Weights of a small GPT-style language model, trained from scratch on English Wikipedia.
Size: 9 layers, width 160, 2 heads of 32 (1 for keys and values), MLP 640 SwiGLU, vocabulary 2048, 3.7M parameters.
Architecture: rotary positions, normalized queries and keys.
Training: a variant of Muon for these matrices, 181M tokens, 3030 steps.
MLP neurons of a small language model. Each row is named by its layer, matrix (gate and up: input weights) and neuron, and shows model dimensions 0-95. Each number is 500 + 50 x the weight over its row's rms, rounded and kept within 0 to 999. Numbers have three digits each. A neuron's up and down rows have the sign that makes its largest values positive.
A block is one neuron, or neurons of one layer that tend to fire together. Before each block is what it responds to, as a language model described it from the Wikipedia text at the highest values.

Month names inside full dates, mostly right after a day number as in 17 October 1952, also "on March 26"; weaker on "until" and date commas.
L4.gate158:509542550492452541398453553552517509471543488576485456529507576470472508510442404463554470506549503500469518609494526497515528498485525420501555485499515554580441558546466492516463486494468334419470548416555482450384552462505520498550544489479615482483502436504457503528519443460470432505
L4.up158:508537514457497514471468508437535523445576388641573492469475503464542544562545478529440495571474498469549509527537453558498496526502543455571504542516429445582528462454503457467415521528561581412569531529477425549537464470555522535475461518515554517594572454507431502441500551596458563439
L4.gate224:394466515403572543527487529508417465472511404496522522440452516502490488485437496531464498487566460588545419552540443536529488511524516545592431628413502439502489583496523509563567501542498491512455563505571451455529514456482462447582527542491632465545523515479511482504483510518531479483
L4.up224:460508471506545512501365505519540413468486422556441581451397496442506401484515474452502557595494485576431474569546464483454514477557557443497409531471541437441456429572479461480528461419499448489457524521470508495521558490521464487455593503519397485507510556533471541630456581525533470481
L4.gate334:424522500506506509535446523498459516448532510584529440436464484525554554488551504498496424463524557515479525435532511517512529390618531502509479557588476514500410473484493498522541508473486452482491518509536471523473525467465525467518489530528531518573530432340396412493568510488617602428
L4.up334:532535478470457434400497445481566483551488437449554511481411516440538461567445465536540545549472544483506520545536542428462373495418473539450442575459479553502439441539522487511549440493496542424423366539524529543497448516524464476555512510478491448578542449517436502510582582499509460471
L4.gate428:531558539514517481583540560492495414596400512523519435428378417527545490483443487547475556472453474431511490534505455497473471427573387482469494502603487459523503472546470489507455481507429559514450563496568560477456489464424500480497558459489499558488535470518390475516471454504433503422
L4.up428:523573443512480583430472528494423469461498467501636484515430513595486547509451451482534487562487511560495466503556507422489584501471526487422622517559527482422396472561467531503480476610499460449554497478557521474460396508487574493552477503545508441483513433485471444351558463461507448393

Fires on month names in dates (January, October, Mar), the ″N in coordinate strings, and the colon after "Released", with a few word-piece strays.
L3.gate63:419494501514470523520543456461499481475475518504575471431500489524510584585457499525500443511561414466490504527472499487474411515415452485580452459536530502498517509522607468444514472616526400429511512499437497591512559452593534491567459503520530464581595468482472580420523537529437524444
L3.up63:403616512482540550497533602528476435464527456490471485514474485414591523546579454455532469574475526481517467490506520487582438552483490555510484358532533472582485479489413480462462564452407453530503534470574553529546434363576522436539520520585467453544470504408535516572455623437527409502

Completing pieces of verbs (especially become/became/becoming) and linking words like as or like, just before a complement such as a, the, to.
L3.gate344:528480421510450486414479516422513473452512525596523431476527482546478467484540441545520425436415400592537404501581475558561456454496545501458513503508504426572456440607479543469553437549558530479505430504519445531612526479577539558522441601467533450592606520466486481463498465505481541498
L3.up344:400578563419482517457446447487521560524484515484519462477435452455502457486458435482449527433400499516506534464490467489479501471501407502470565518510487538516486501561458506571540477527392534478478512574480497612570480486508454561601534513376553418521549528577532508486417627404528392533

Words that introduce what someone or something is or turns into, mainly "became" after he in biographies and "as" before a description ("dismissed as teeth", "served as"), plus "was".
L5.gate116:464449529555495501592445559487543402560544483415532444464489437462413539473449429391368436406482526536507530611465546512498519493525570472500468540492501498440527482524533439517507431481493581430556611502505507487587469488431504518495491561477408464501454571522471519478511509424543542569
L5.up116:477508454436606490472532419553518454508512565528513468354508442401548435539546472494555507461586508513423460467544534469555537529497481423473531508526546513516539436534471524593564448516453539534496540496495536413491503515508385513532482570566470515469496519531503514440425550461508497590
L5.gate138:534517543520539542463581502471430454448508485519577441589464471553533442445537487440467456503499375464472483486434534495557486530469493545486548543515406515584492544505491535504473481432428594483560374546468479521531524559523546436488475556485579453591550482384478411492486524563518512537
L5.up138:399535562528518456431521466506484478416528390435484502463456543458505532597467362411460513481474437510585517509523518445441496549469472473557564477550545469576316491510501492507537556456429462487467574511549576530503473474523508451458481546482490562542453482595441533429497574515516527556
L5.gate218:503477507430454496442469424514574449542452442408589389455483509475440565548500487442447371459476456450511434498489508517584528463586443430523519464454563553506509502528486475473575485544457441404487448505437484474506476520462578455523400396473466562563478452534514463586573510499553496489
L5.up218:459518460519523430472546540436490466566458460450458549520480546530516437498478469469523496588436393508591451473417508572563400582513494507529487533602518463416489554426560611479579580522473496415519481529569460546589494490484499457401551525501413575608482477460534505499544471522471534422
L5.gate224:566467462473332527465566481469501615514469508561446307569424500572499529499390474428445482466486423485526525551519464578501520406569506619444412483539526485575507528553593526492561590468442501504505522520523539536558456502471492459489487503460553465472456558490405539435486567515420504642
L5.up224:517586481477443514525490487475570550491509489503482475533430546455456463493439539565589511524474433448501450442498539515418574443496469507427517471494452526534525399489556500453577512522517508566473589532431604494555522447441558504507493499397503445431538568472434454477546495469449492566
L5.gate241:458550465506446496490409467428543509436476455559552362475584536527458447453466486424487484489501507578566538466533518427495508469514519593381525471589466459570488508518517499564599508446452424543517525500546518447490508528583472483426493525436471533453513441496477457493470447454484415583
L5.up241:471428470480462499564510390467392619532505587475468482520520457506445500562506522498475440524538497467523439434594475516587465516480555541532525418596465479505487527512549603475572489520512509535530497561521470574508524441516519398460528503444589497469507511396578541585500516388346518524
L5.gate243:426554483502432605509504513592508511583481587562510474517384467539546570421435476516500601572456465561523538490559574479519557443542485509507515534540418538511509422535442567529510513556540393488524555474455423567439465460368473553486545460476537486520632491465551510495537515494576536574
L5.up243:551536489562547432400534556511538454495483513445444390512537529518478585500520475506441446447438521493550501471497469525496506491539477470506459518450469424437443502534430453480509279475551430392470506576486475451551533557472378539475512537525469469474476549414476484553499537535461499523
L5.gate283:531485453489415505495507550476527629487486473603497507452537505418445462537529491539504515479555501463564394440428443502527516406498430563538557522510417559554448555526497571582544544492553569518529559455475605527501531486477463514529351469454480525492488562486435502409473469550476500497
L5.up283:512511498463486496580538597423576546539542512476531569520497483506479505478502517555458510561429541475540581490552491508439525430391462380529397504508489478539520511593468523519394565556368535474537466447508552528534497489527458584403596526462583517523483573465490547469459438393488488496
L5.gate285:506483347541477492561619527543455472511530560596465488549469432504450458492441401525456457469508426457507546480500495699514498359573387433540526502477475493460507525595551568451513445413489576516528483470498419534512456489400518567470487519465529478552534561520508507426475475613481504533
L5.up285:549544485498504495511457454540469516538591611507438517439550524521459498505441463523398531625444391462499496455651446464543590398488511535526477496489601518593433488552471438540503482532446517503466560506506436439466551543340473515425528481444455545544558532507491529411477463509434575483
L5.gate307:462442550615542503464554531495480612534587422487508467435534463552488550529439525479419481447543504503574522487443499515569463374506479465486550513411530565545468540452494559589552508560497587513499430507469496446480425483399504480589453495500529504472440457537478503527519539440381511503
L5.up307:462565583546346459487576517505547566511480467525506428510531471523529478498505437456437452589496421421550493529508479537505600441465477478463495548467497556612515484501527534619590556532533472600539479476601484514369516474481464450475454487480521454448566489509479520437514489606527479485
L5.gate382:452479575519386484507467360574479572566586476457467568586548556465537469525427543382435503451477515525457553559466549515501503496393476490446513568554521512458540490539475412551535501504535481507565508559485583461488469464423479417450455519466577426465503538473483562495518471470456524466
L5.up382:593446469467516586538489461434531529557611426459496476372495586478494536476479628537455440420444605540527522503533429497401454557516540483478379481545501485548507551498483468513493426671492495458443542512460483487530545469510461541536523438438498517478383489455518466527469565524526504456
L5.gate390:553512519533536451521520496457475501449571553668539511482482506439459522603436473527443520511437444395504456548497538570564518472461577368505513527423489548592505424505602502535576534433442489493484587553580543468548567464445489478522500539504480513548523472510539570471423461528414504530
L5.up390:425551488499529520515547429493695531524539566499508484479518460465495369502502498489483507481537477531429458599333531459481541476480438566551467538558528499485567435541569545512496503455505483525520555431477553493544541521536467485503467529428435520538472565406482521454556536511449516588
L5.gate407:585416490489477523519502440425516502528499456513376447510389466531523403584481624467445522473450444543584479500547503434545497496553534485497518451510471465514507522457446529452514499576448537396490427464520489439517506545506482627535476498563554452512520589511433515569413475619494449621
L5.up407:498525524504468447478495408559489571530505588458544466471496482544438549470449470466495488461497507515471451516514454408518522485537535521484510425534483459507520524467504504534503575456498410538557437393399450498548502593614533524567442511514479440509446490489464557502469484513457494522
L5.gate457:495528582527437498558468491494581470568394342507458403483427488476517567454520457421451493581508523470552523502583546483507524452507509584528474427553488504490545457628509491448565472491408477491424473535544500515445543556508435528495412503634547503479471576512495440498530401489517573477
L5.up457:502485455521539451569452426563524603587438466464579483422470498562402620398512438451473480505500542428573534498572456479484435441531504524519458473581500577452600490494525535435457481558500454465458491605522487558505477551492513417411528489509494518556522527439498525438549495564473525493
L5.gate467:476525516513369545495497424482515579534498470487477401441462417573545557519478486501442480453522621471553546499422492502586470528557535491472544476426487531567534493478450597488556542459561557542424501531512502467543462460540551473481489491504494488532473534518562503446519482541546539450
L5.up467:424518423479464408514612499462509515482485421413498470466461552576517501590441528445490438539499491605507447506572436495563489442481383483442510536529507519552504466448493472561621537473498450451466545520519541457517509531447524526520481512493423643508549479491572486513476559516510570596
L5.gate487:565518501535411544571504508536544547591497440519607493511473468455469539489491502489487518476463484549502530552459490434466537490460451438522445452527441468527421447423545531551516564434344539448474486456555470506445544492560487576503438495571603420518497640469546488428388438456474533531
L5.up487:433356475450525495482482469550487533540453475512450424465514600518397533490498392539512546485517464620511464422545568496575541463469473487469542421614492489498555488530483546441519520474438411468484498537371528495485601494512464562464519519429395525504589470457421494509484554615391492606
L5.gate561:451463457471458502535448557532484414523499507542493457420502469492456507540513457496504528460510467423472455485562418560440442554403519524547470510494475566505562377540622450451530501533513517480410510484475588504558627434528522599454502465471464474480463515466517521458517513523462672549
L5.up561:503503486550553502441496482404547510600485528408472551519485511461559470432508505453605522435588497552497442517526502427515518393496558462489558526564500467631594493557616551535404539559512505579561521453490464462588493428521490506532471495523479492454503520514505470466448418484564527529

Final word pieces that complete a word split into several tokens, such as sc-ience, attemp-ts, cl-ay, res-earch, plus plural -s and the word music.
L4.gate145:539478417549519483523521495436521585515554485469505569367502427528522516479437503400486552654434453464539485495477368496519518513467506540537483500554488535479556511468544503579468515494498523550508460478500541521477479570496491575466574437418582537445552525533503556564613487545527541522
L4.up145:438595583456635494501462581545500499450525480549461492486596505568489477522522499477587493466502529477465486517498550431491476536452535500524503499390593447572562523522571496574575525456523461581487518463476426422481566528597527507524573508462543439458519548556556478458528455447533515489
L4.gate467:482576527492500554500447419536520457536521501510528545533571488503459482505508561441535541499516378479513475495531435541487500503459538503527546471515388437425568449528505453418520521450464455598448428489602459542467568516483529507542485520352482429459472556492492530509490476479483525440
L4.up467:449478497567512417500428489494494476425524470627433506512421530558517480522464498448531584501496586460455561526442495490517466451434476488444452394561653472455506416429528537469445428513464512477467532469500565567472514509578448616523484481519553404448460513544406531505475446529515583446
L4.gate509:473574505528530508535532532526494467404552469489553452481522433570525542577449441476484578560532486492541492529495474508376497533451544481429531519478537470498498473516390537600554559522546558501362490511436537502469496599565435576453475427477505542418546472571480493601532410519463519491
L4.up509:536476526561580414551499534531501485425489564497485546486510549593466445624472515448538459576524561497487459489382427443419544521401502552505445540550533621522462404514542597485464562470559455531434548517475559421466454554429549592483497466474450491421528485565476511489516433527554541492
L4.gate633:426536495424467456410566504490473575497567493462474440460539528548471506533507456456409595540546486505494511530545549409517533501511539515562449566598582487457581456409590593517618506540472483596478489457558513517469543546455518524539501593486507524534463495537500525522513475540515457441
L4.up633:540638552430502470490495514489522524486583531538440490565521485504531518460454459497468503518460479451526473475491549492638399437581553500507471490556505510343587515512447475506556508468494492513511509478493475527484505533395484532500476568454554436488525459510500482552529516498492590479

Column-separator pipes after a name or label in wiki tables (Milwaukee Bucks |, Dorm Daze 2 |), and month names in dates (on 23 January, 28 June).
L5.gate21:477476431484598498534475537451486530581510463590604545476519417491430490521471517464546553539462544484538477516452564475409505540460516483489481483474478556517431499449458419489598521612445437571452527451605452525519541440467435471446450521534461483598517445487526398398377523444462477515
L5.up21:486497529511491488505508548487530531583421481506572571495506509410519621452481483491509483409587553570488522466337496393553485481547600429475532427494446519579499470524556462522595531411456520491515499482515567484550520521492444545509473434455422475459490598484480429476480521614519497464
L5.gate37:514471495508455475464542440501488598452519464575454374522473472487554442486503487482472477560503488490496523460472467461482463519489529449518504430531462454543499541590479550449571539489485486468446469494493509556521451455365468450538481495595570460426467480411536514421334531529472492471
L5.up37:540587416513452452487562492437511483522514512514408529533563488521502457476479486537470516433535509426634489569567433514484482327635474536477558522539519596487540474535460571546523507525559466429625521540512487471394523519448506523492453557521540500491511517424465595530417489396483429495
L5.gate105:564572577527526455511490525427398433466521575472491602462493437545592513493540495522533460543456437522445517520504572530500392596452501468529526455601465548481496489578438451501504528561441461455545480509556479469539459509468440478501412434447553473524533405432431494551574486524455550491
L5.up105:455563582466595395502459489456467513454583493533549492585506467480576486567505535441478433570425489530574508471618474480540462509485569498439521501517557522559531575440581479478542527483489544601510508459533477541547474484524426420662526486527517488506486531481542525427509521468489507543
L5.gate124:495486466482497545465497480514527509532523485522516463550444556486468483494450527537549391487490545443437554492580531490514460575426475536560624415442377549409486597576488467467470501507509444633460485507566538506575559455453510514515436546484535444429404446471497409530517468481415614446
L5.up124:438445574459543507433584488535424492548495470447568586508499528452536487458452494450502430548487495467466532611439457450452391481511589553529513485526498597527602522508403522482530499492505495539528484541484460517528519440532476450469488461531538480498469525477473445544480500521491566495
L5.gate130:453469509500526465570534534522545439475488534593486441543564465477546515510594494492499492429508514490477453512407457495515414425520491553395433464460471403453464506452509506457515515479630490490475615573533492495526476592498533544499528441447500446413525457559421520622464470498574549473
L5.up130:470496543524491453449509482544426452484456589497553461510517503508554522524536509507474390533557481476489453581391516511497556501480418511498447458500607534531497431590602507496594617585479511507471553435549512524515466606445561392585490558446501479511525550623450522452516439544494375506
L5.gate255:562493554499574454448408540462484457498544460457468457493495402451512557425445529483519501508538439427484456532571494480587498469416463491450483551369487489678535560451496404495519458485419529478524458480459409518461665494439458499496523479506456499549467466563594503467478471523491516495
L5.up255:547521499471557558478439528516496465484480421528484506488438493568462515465506379539408474463547532523562424452484525553512483424462510434444404564485557459539511572415542375485527462518473438447546427475495544466431484551502458543468507484453471496534488585560571501481448441493482393466
L5.gate282:480459551588480490504562456549529537515593508457502382466498446578542472479488573463528464572415460497477450475540490537567507527596513521452542456514516502438526514563461488513527579426531447561525585572540575477536544484403464441492474597461502478437502415496536448563488552496531456476
L5.up282:468542505551524463483494491482650448519558560545489560464415513575480563521405513407509521531498481451535578471489473597535438530532514554498418515482505449482493563447521533449444472528573433487537482503542460450432552409481567515401388600563492515563507568577524505480446504487561491496
L5.gate302:482506513532492547527515413519470482477499528495493448463431498412508484522455557455482532479474588604509380544493565473507507447499550483499514487461508496497476567455359426441491489454441482570465499469458572574478511497527460582523511644535490460532568498490419533454540474507609575477
L5.up302:543513555569487552504504565452504422481425412552559388511414501392454534495573495453513538551497501485517488451567575420499480500467430463466493508486449453450439335469531457378513477590412497450453501579457506479485487520513428544542478531442411499597490472485458474373482512460449552501
L5.gate353:525539483622488495509511444603495495524374513606511482563453553536447588494615528471543423450557473536560443500442475530468422526473395490542514552483512475615490489473509483548482555536446538482465442473507449547569510439481467513555499510406452485467610534499542412484546553428512479489
L5.up353:470476470437519500530465446417512480444461491473526419449472437437516501594447480591499421476386465447571495502398603428547589529515512455488501526517481470526445485457508373541428527465387529576563564455566505508432606542500426479464456512529472515461545456626414538467536590562451482502
L5.gate431:484503594471484582453560619508524419475467443496544425477484506532489431483521466450515380470445508431457554510400430477538449496491501536405484485571437474561471499421530507509567535499443497509570494531459413425473570523395452564549473438434487500620489449514583455537535482501557477457
L5.up431:561450514486410484508550559497442524460466497474511415503470506540494484427575512515487482528438531624505450425519505557494436498443542554502435572593530436484381511599385494456513491499490522457544539400552332530495388492405500470492565502506539474422461570451470534490544528503456562445
L5.gate454:459462453532520429452522483534438541509549553484507510466411488506505541477535513494508518518495375511473442523465451508503521491599455506499511505525509400464553501519515426441524584480519435465567512573464507564493595581439517401362489493502487446550575522547557499528499471495531436455
L5.up454:461599457516403433570500564512448610468534504508502549430461444585467466491493495492458493477513494507493514394509426535559587524463467514483561528505511448489548522480572461492530440462502469472527501478478576551537575516507533534425596569560527523533502549608499542516445465519528436444
L5.gate492:517516467562530403471420548593416471481515570550494453472527442447529661477471504508551496517528501433419497515365456464500481479474397447530430520429471507533593484547531570496609510553532508445571544571449490471492484536514414567535429621491447440498486516568574461474470485513565443494
L5.up492:486502494544538483540471469526529494539554570505513514475484417534471489553481514441499478529492463417584498518514523487507547576616493583476513498568506534461541475506519556471474547457495482526459529469483446553598513527532376513532376627515473482519468631455397511478498453525501546425
L5.gate536:495495528520539524502482524542480495640481501478411514476521477458523522493495546517506476472569524589488500398455501491462560496511379535497595553544410389373495467560532543442509462503500485484515485470480514576440497533500577457533522527466543548479540452475394524478511446567602600438
L5.up536:435496492579558492481479496484531550539493564480538397521521471498664534543495484491389536509510520470522410502532579551538567463514456593527456509457604427488536478529465505563459554565510417482434457465501499542474484453479487519513443544505433463416435507477498588541577472523471474501
L5.gate590:456483448469522406434543523439526567576520415567462451541442513525520449550490580372433537477483468527484515437379523499431431547456511547446509549508387505493443488500420443451427475486520603486492502498483475529539513461502392468489476587500491490525491495508477426617500503485498450454
L5.up590:495513512579581563502640426447578523459481523446501560455418436508487556550518527492473460498512535488511477516509409523460471545518496489496513376498412479475481520492472450535514402437538539575499484503473493541565530514554463537447500482520409402520498533516520530467440419475600454427
L5.gate600:515455590490502553557511560424441438507525640473537503526402437519587514522503413436600484481495507546501492519499502504540513577435496453507492417549475589436421489426408583564442555583450517470486415602495477492489512581519487471403534453476525401451489475532475597503457478454410600444
L5.up600:459493428510537513478506484555453533352500462413570494528445581468558523553519540483481452630454466467520456501504460540523437463459469509510506509577536587595530542447497491449592487445496510586495508505484368479522512584494487544530416581517457523504505484480408521458472508622438502536
L5.gate624:449552484590531447498548492429376499471497578505557525440447554467544568460526449455504455555499445468525508491519400537489553513534578499451510526521483583498518467571475407405563516526490575487477435583576532546489512490453599513482556463418451443486531557460510562553482498514511522383
L5.up624:505571488517539457497594625547536554505616527517522393437393515435534470484504414548445517477513465446497440536518491472531486503485475506461464555461456525453457491576473348473521587502492463567554561482576462478561627476459483504583424532553544425468503532566519412529494556451484531553

Final word-piece that completes a common noun split into fragments, often a plural, such as ev-ents, dec-ades, disabil-ities.
L3.gate439:462551473485561473504572515500531505563502593486492567461612542544500486547477537427474564482531476508518387474489461434470492456494545540494496514535504524504526476462585547561511506437502511503467501456517507573528568518507619562540590520491509364485553545413522502452479480501515529440
L3.up439:436465574557501509463465569560433558530513473501486566510553469446479574573506417484521507552456444491478499493554514411485529518514560462432446530618500591489386582508512521341487511506465549528461522505464524486503510540464504566565524423477553545392499426617447447503524469485448508493

Final subword pieces that complete a noun, usually a plural (short-ages, typ-es, transl-ations, v-otes), plus the dollar sign in R$ or US $, and released after was.
L5.gate121:525556538502461554403482514460551516539522492478523386477577490456536450493458477504561515418430545447434568567472487511495575550493580591436387564390503613556432478393456464519470487455566520514475473537500472574571498537500546485497438503533527537469508513469484459508534431538511532431
L5.up121:475409582547456529503462426555545550447520461516533520514394483564472490462467538459462488579429524444500478487463475462528482410557479535462394422531517477527447494628577542464494523507562436536529591493522548502515331510509527515527528388519565621502514532425508472491503562498486514647
L5.gate140:424504530473477513448563492536402464504496534540413553537412500397549457456449484507518480529475412576510467540512584557482438470455490563510467574469513517500391519471507497524532521535479510436513335506603575551483500461506522528436430436398627476449516554537513532531520522498439470530
L5.up140:475589459539498430373529569443513410492493436463477525441501399533449493514429452491497450459533551479465524573444465576429486543470459534533396452525528494509434496452487488500558538394597512615507526457475496598416566507556568501454628517480680439546467573486471528497479533515450482450
L5.gate202:575504561466526517528513487492417499477519509476514476398494497514481440486442529435504435518547465467525469567505509499484493539420523512515541560428497441408463510460514496521498428522540467506529514565501557488490514548521410514452600586544582529524475539510478554452418510496544490400
L5.up202:542574545522470480538546478478433524511482531539530447474542473494451540470548444514585532497489463500360435522489461500376600502422565541443370376502382432475528479519514458470540519479480475538371571530498511493409546604480437523516542510515517482602502552545448569554460501492461504467
L5.gate208:500536562497487485515584553486513511480465518491523378400504450518486432570460405513534487556434489549446502504508425499578534545507553633568371538451468486387490548542490522522518514502450479536497482439559518556405570440495534549586571562509473512449539470558493540510478559444505453482
L5.up208:504445516475463560564577542475482477593586518482502388575363490539399450455451451484543510538502505472525481524478472407536490521477509459494475552539569498524498529446457535550508620500474461548532530487448496522427408493513561594473571487415408465459459503574509431447529470533571592553
L5.gate210:522424461483562493469525555502582527549481473581549424563468429524475574333482464475550492473467460421474446504501528526452441514519500492555516535506510559445606527555527556480471472434574520524413448526543529578565485577537502599591467490464540453505492527462567480550456503484533485447
L5.up210:517451472522572496514528493474558424435539512538524481524505598570541631385480489541477477586511481479496493527500566517403544555540485515512468383392553493506483534559472526493527477486532556510487529342625489524625432580599423566504544444547508428486567517456531467562444455540453471516
L5.gate253:483518536472490452562592471548588427527536476656562533508433503402611506502523496545572466506448563465493535413566501553544563605575418553565488476504560541504547445466526429509601466429460513495570550506485437469432491496484476558475556495528471505496497465422514502469484467480507514416
L5.up253:525471544408544539549536550494449490522496538520532561526513511420513480571515459514453468536402549525498479509547579504467435490469453561434437429569496518532477521623531507520410392452467518551580431427545455486523488555495519556432508466620510458525532483513462488459518487540641534517
L5.gate303:505532495471595478580602469520524588528615498441522555454494495565537499369502540526582582416531454480498428556563447435485449393531513527565407579485416551498446538423456494467449455481525614545465417463519504580515616578535434490494505512403506443478446539537471552477441494504548467423
L5.up303:535520481449497448493381625599517586516593511458552538433487490544539489515545538444428508563523462550513502599572457514482422449514556527411522464456506550484491497424603510530481534482495401524618502542436530546485575488538488519553573404461474566445522529511502608456514501556414463525
L5.gate322:540436547484518520526547510418518455496509460579498406409494515522491465479478470446526536468500492487515467393554458546534457428461559571484409472532422485488492409518470654581388492449511570477527453476452605549477620530451492457531488480459512470500465543506615518399487538512519492507
L5.up322:502531543513521577423512446532509531504517471553546548499502482491514509455483442401515551463524529521521505484467504406441471543508503484478502406475446507508488474545498524618533550521537578454540581495505432506473628370554531499498549473465463523500553539474530513402435390508560389466
L5.gate370:607543513487595565483483519527530559599504526461529454410541419493474463541473444521495471548338507474588460452542470503508557508453585518555500546436476551442482446568548468503521472507507574500558413486469592510525502427587467552509610501522561499592548561487438587360446537534389499478
L5.up370:486621501489520453459554584437481528525537571518443437484413493492469548572467470460534458469460515494581456534597556517479375538553541516554458469565524560553587465529457537553504443456494547536474330458468520536458443423516537551555563504443527443442486564529494492517507522486479347501
L5.gate423:538581499495473527524619482474443539486448550615536346430587403513453536437480546494493491479452514507461447531592503498425570434499535463598473428597520499471497618516466489547494514502442527614413535499536542464481407474487553406533571486498584495523480506530514490549480539507494492422
L5.up423:480474476589545488553505502489440465500508498526430471596516453585494461516545466480374504490476587528557444481476539540366559532561524554469466532529515485524485506479500473522551608561553498472468530467490487457500526503452505531453503520405546562490557574512473558557486500532454458554
L5.gate439:484586563552510568429513505530429496547488465488406417463501479527470473402459559451536601497519492453396473586515513556452471541504486530490502464507412447551517563507526498522505531419472529424512501437593601414535432421546399470485511497358501512482547418544394478461525520573508494525
L5.up439:585554547566593477460494488433410557492514445500597412452491430543544477513456473510450569517428487512503473513448483559466479543526522502493441492478472440531557563573587520582534503472559548480557487436682584542511549443463488505562397593496464507492473429466512488407530578534526413438
L5.gate442:463545505428556500471549484444486634512544447487440537510503444514518490564514510539435438573550483503563456502637478494496417468491510557558494457512539559435561521451520521567553439514534444523506487445439452536528481554511489565473560359403522580415499532477494549465471535470459456442
L5.up442:502518455503529461495556523508484596562551495452487533512544467492482481489439449426542415492385505433567472403550462468508528458523518505500518526521527470541513544518464633547451339497508503597479460548510468515483487552451407554505474485548549596334598468547432477535581479516497458431
L5.gate463:568493522589501482501447625526538481474481555488506519525436443541498480537558480423517453398567486517483482533507416542514432436458499540544571473507438467447621498432554519489467535533627526518458461530463476569458474483521443509528524473508580496535544541370549528488506510437472500502
L5.up463:565527489453632557480479517539546482523523495445553486479473514583505429396607433482501466508430481486509485481604475528524495529479539531442476474466397436454505521491539502422502511510507609448418494490436418563565526401484488494476536488478553502521432552401510479488459600471432503521
L5.gate547:645496463507476557410434462510597546511531494547480507487542519562540551495542579496483478604472495447513502490562438396463454551403463499508429474464523495532582497476460545447538504501452440595521546588441507467501528565514531492484621522474528448507527469379569451488532527522542434481
L5.up547:430553434544515570518472515495470453618577555581515528507505445445458499523443530537571490547454436495560520512410491472528495478475552549584535431586522546573510441450549521461536675495533496496535488428542486439522455517503571507518560529433509517429460395499516448412459412548467491379
L5.gate558:517428504548571591509527463485490618491494570394509523468552467526510385479456453469466429452469412475449432513447428511391456497485485549481486504442533492400503475530464498478437500373616461607503512556548486465464483462501552469556586476507577512541485456569501399506449528504515519491
L5.up558:463583441509540489542533564501526526468433481457465433478497446514503427545509482539504446515543578483541502512454484575550499573538581523525463481522521493474485430436496465442590526416498441493524458474469402466521499497569520517464567504436527487492395459511607467492434583543540576477
L5.gate595:493527503514601535514536488545467504543537541576558379560361522451480502486594470465517474481576613504463450482530496444500371434503454472510513476555541528483501525618572480448548470481413545451543539584502500522406551466488471484430557470510553552519495602472421480524451501517583450522
L5.up595:518610506408573534534640507597531510522488540624555475426365559516510508497604510448522493562484570430534514438549452509467431513498543422516463487505513578490452546524566494471571571475491509495458523504530542463494593479463403533481557442482479516552537497511440469488533487526489470525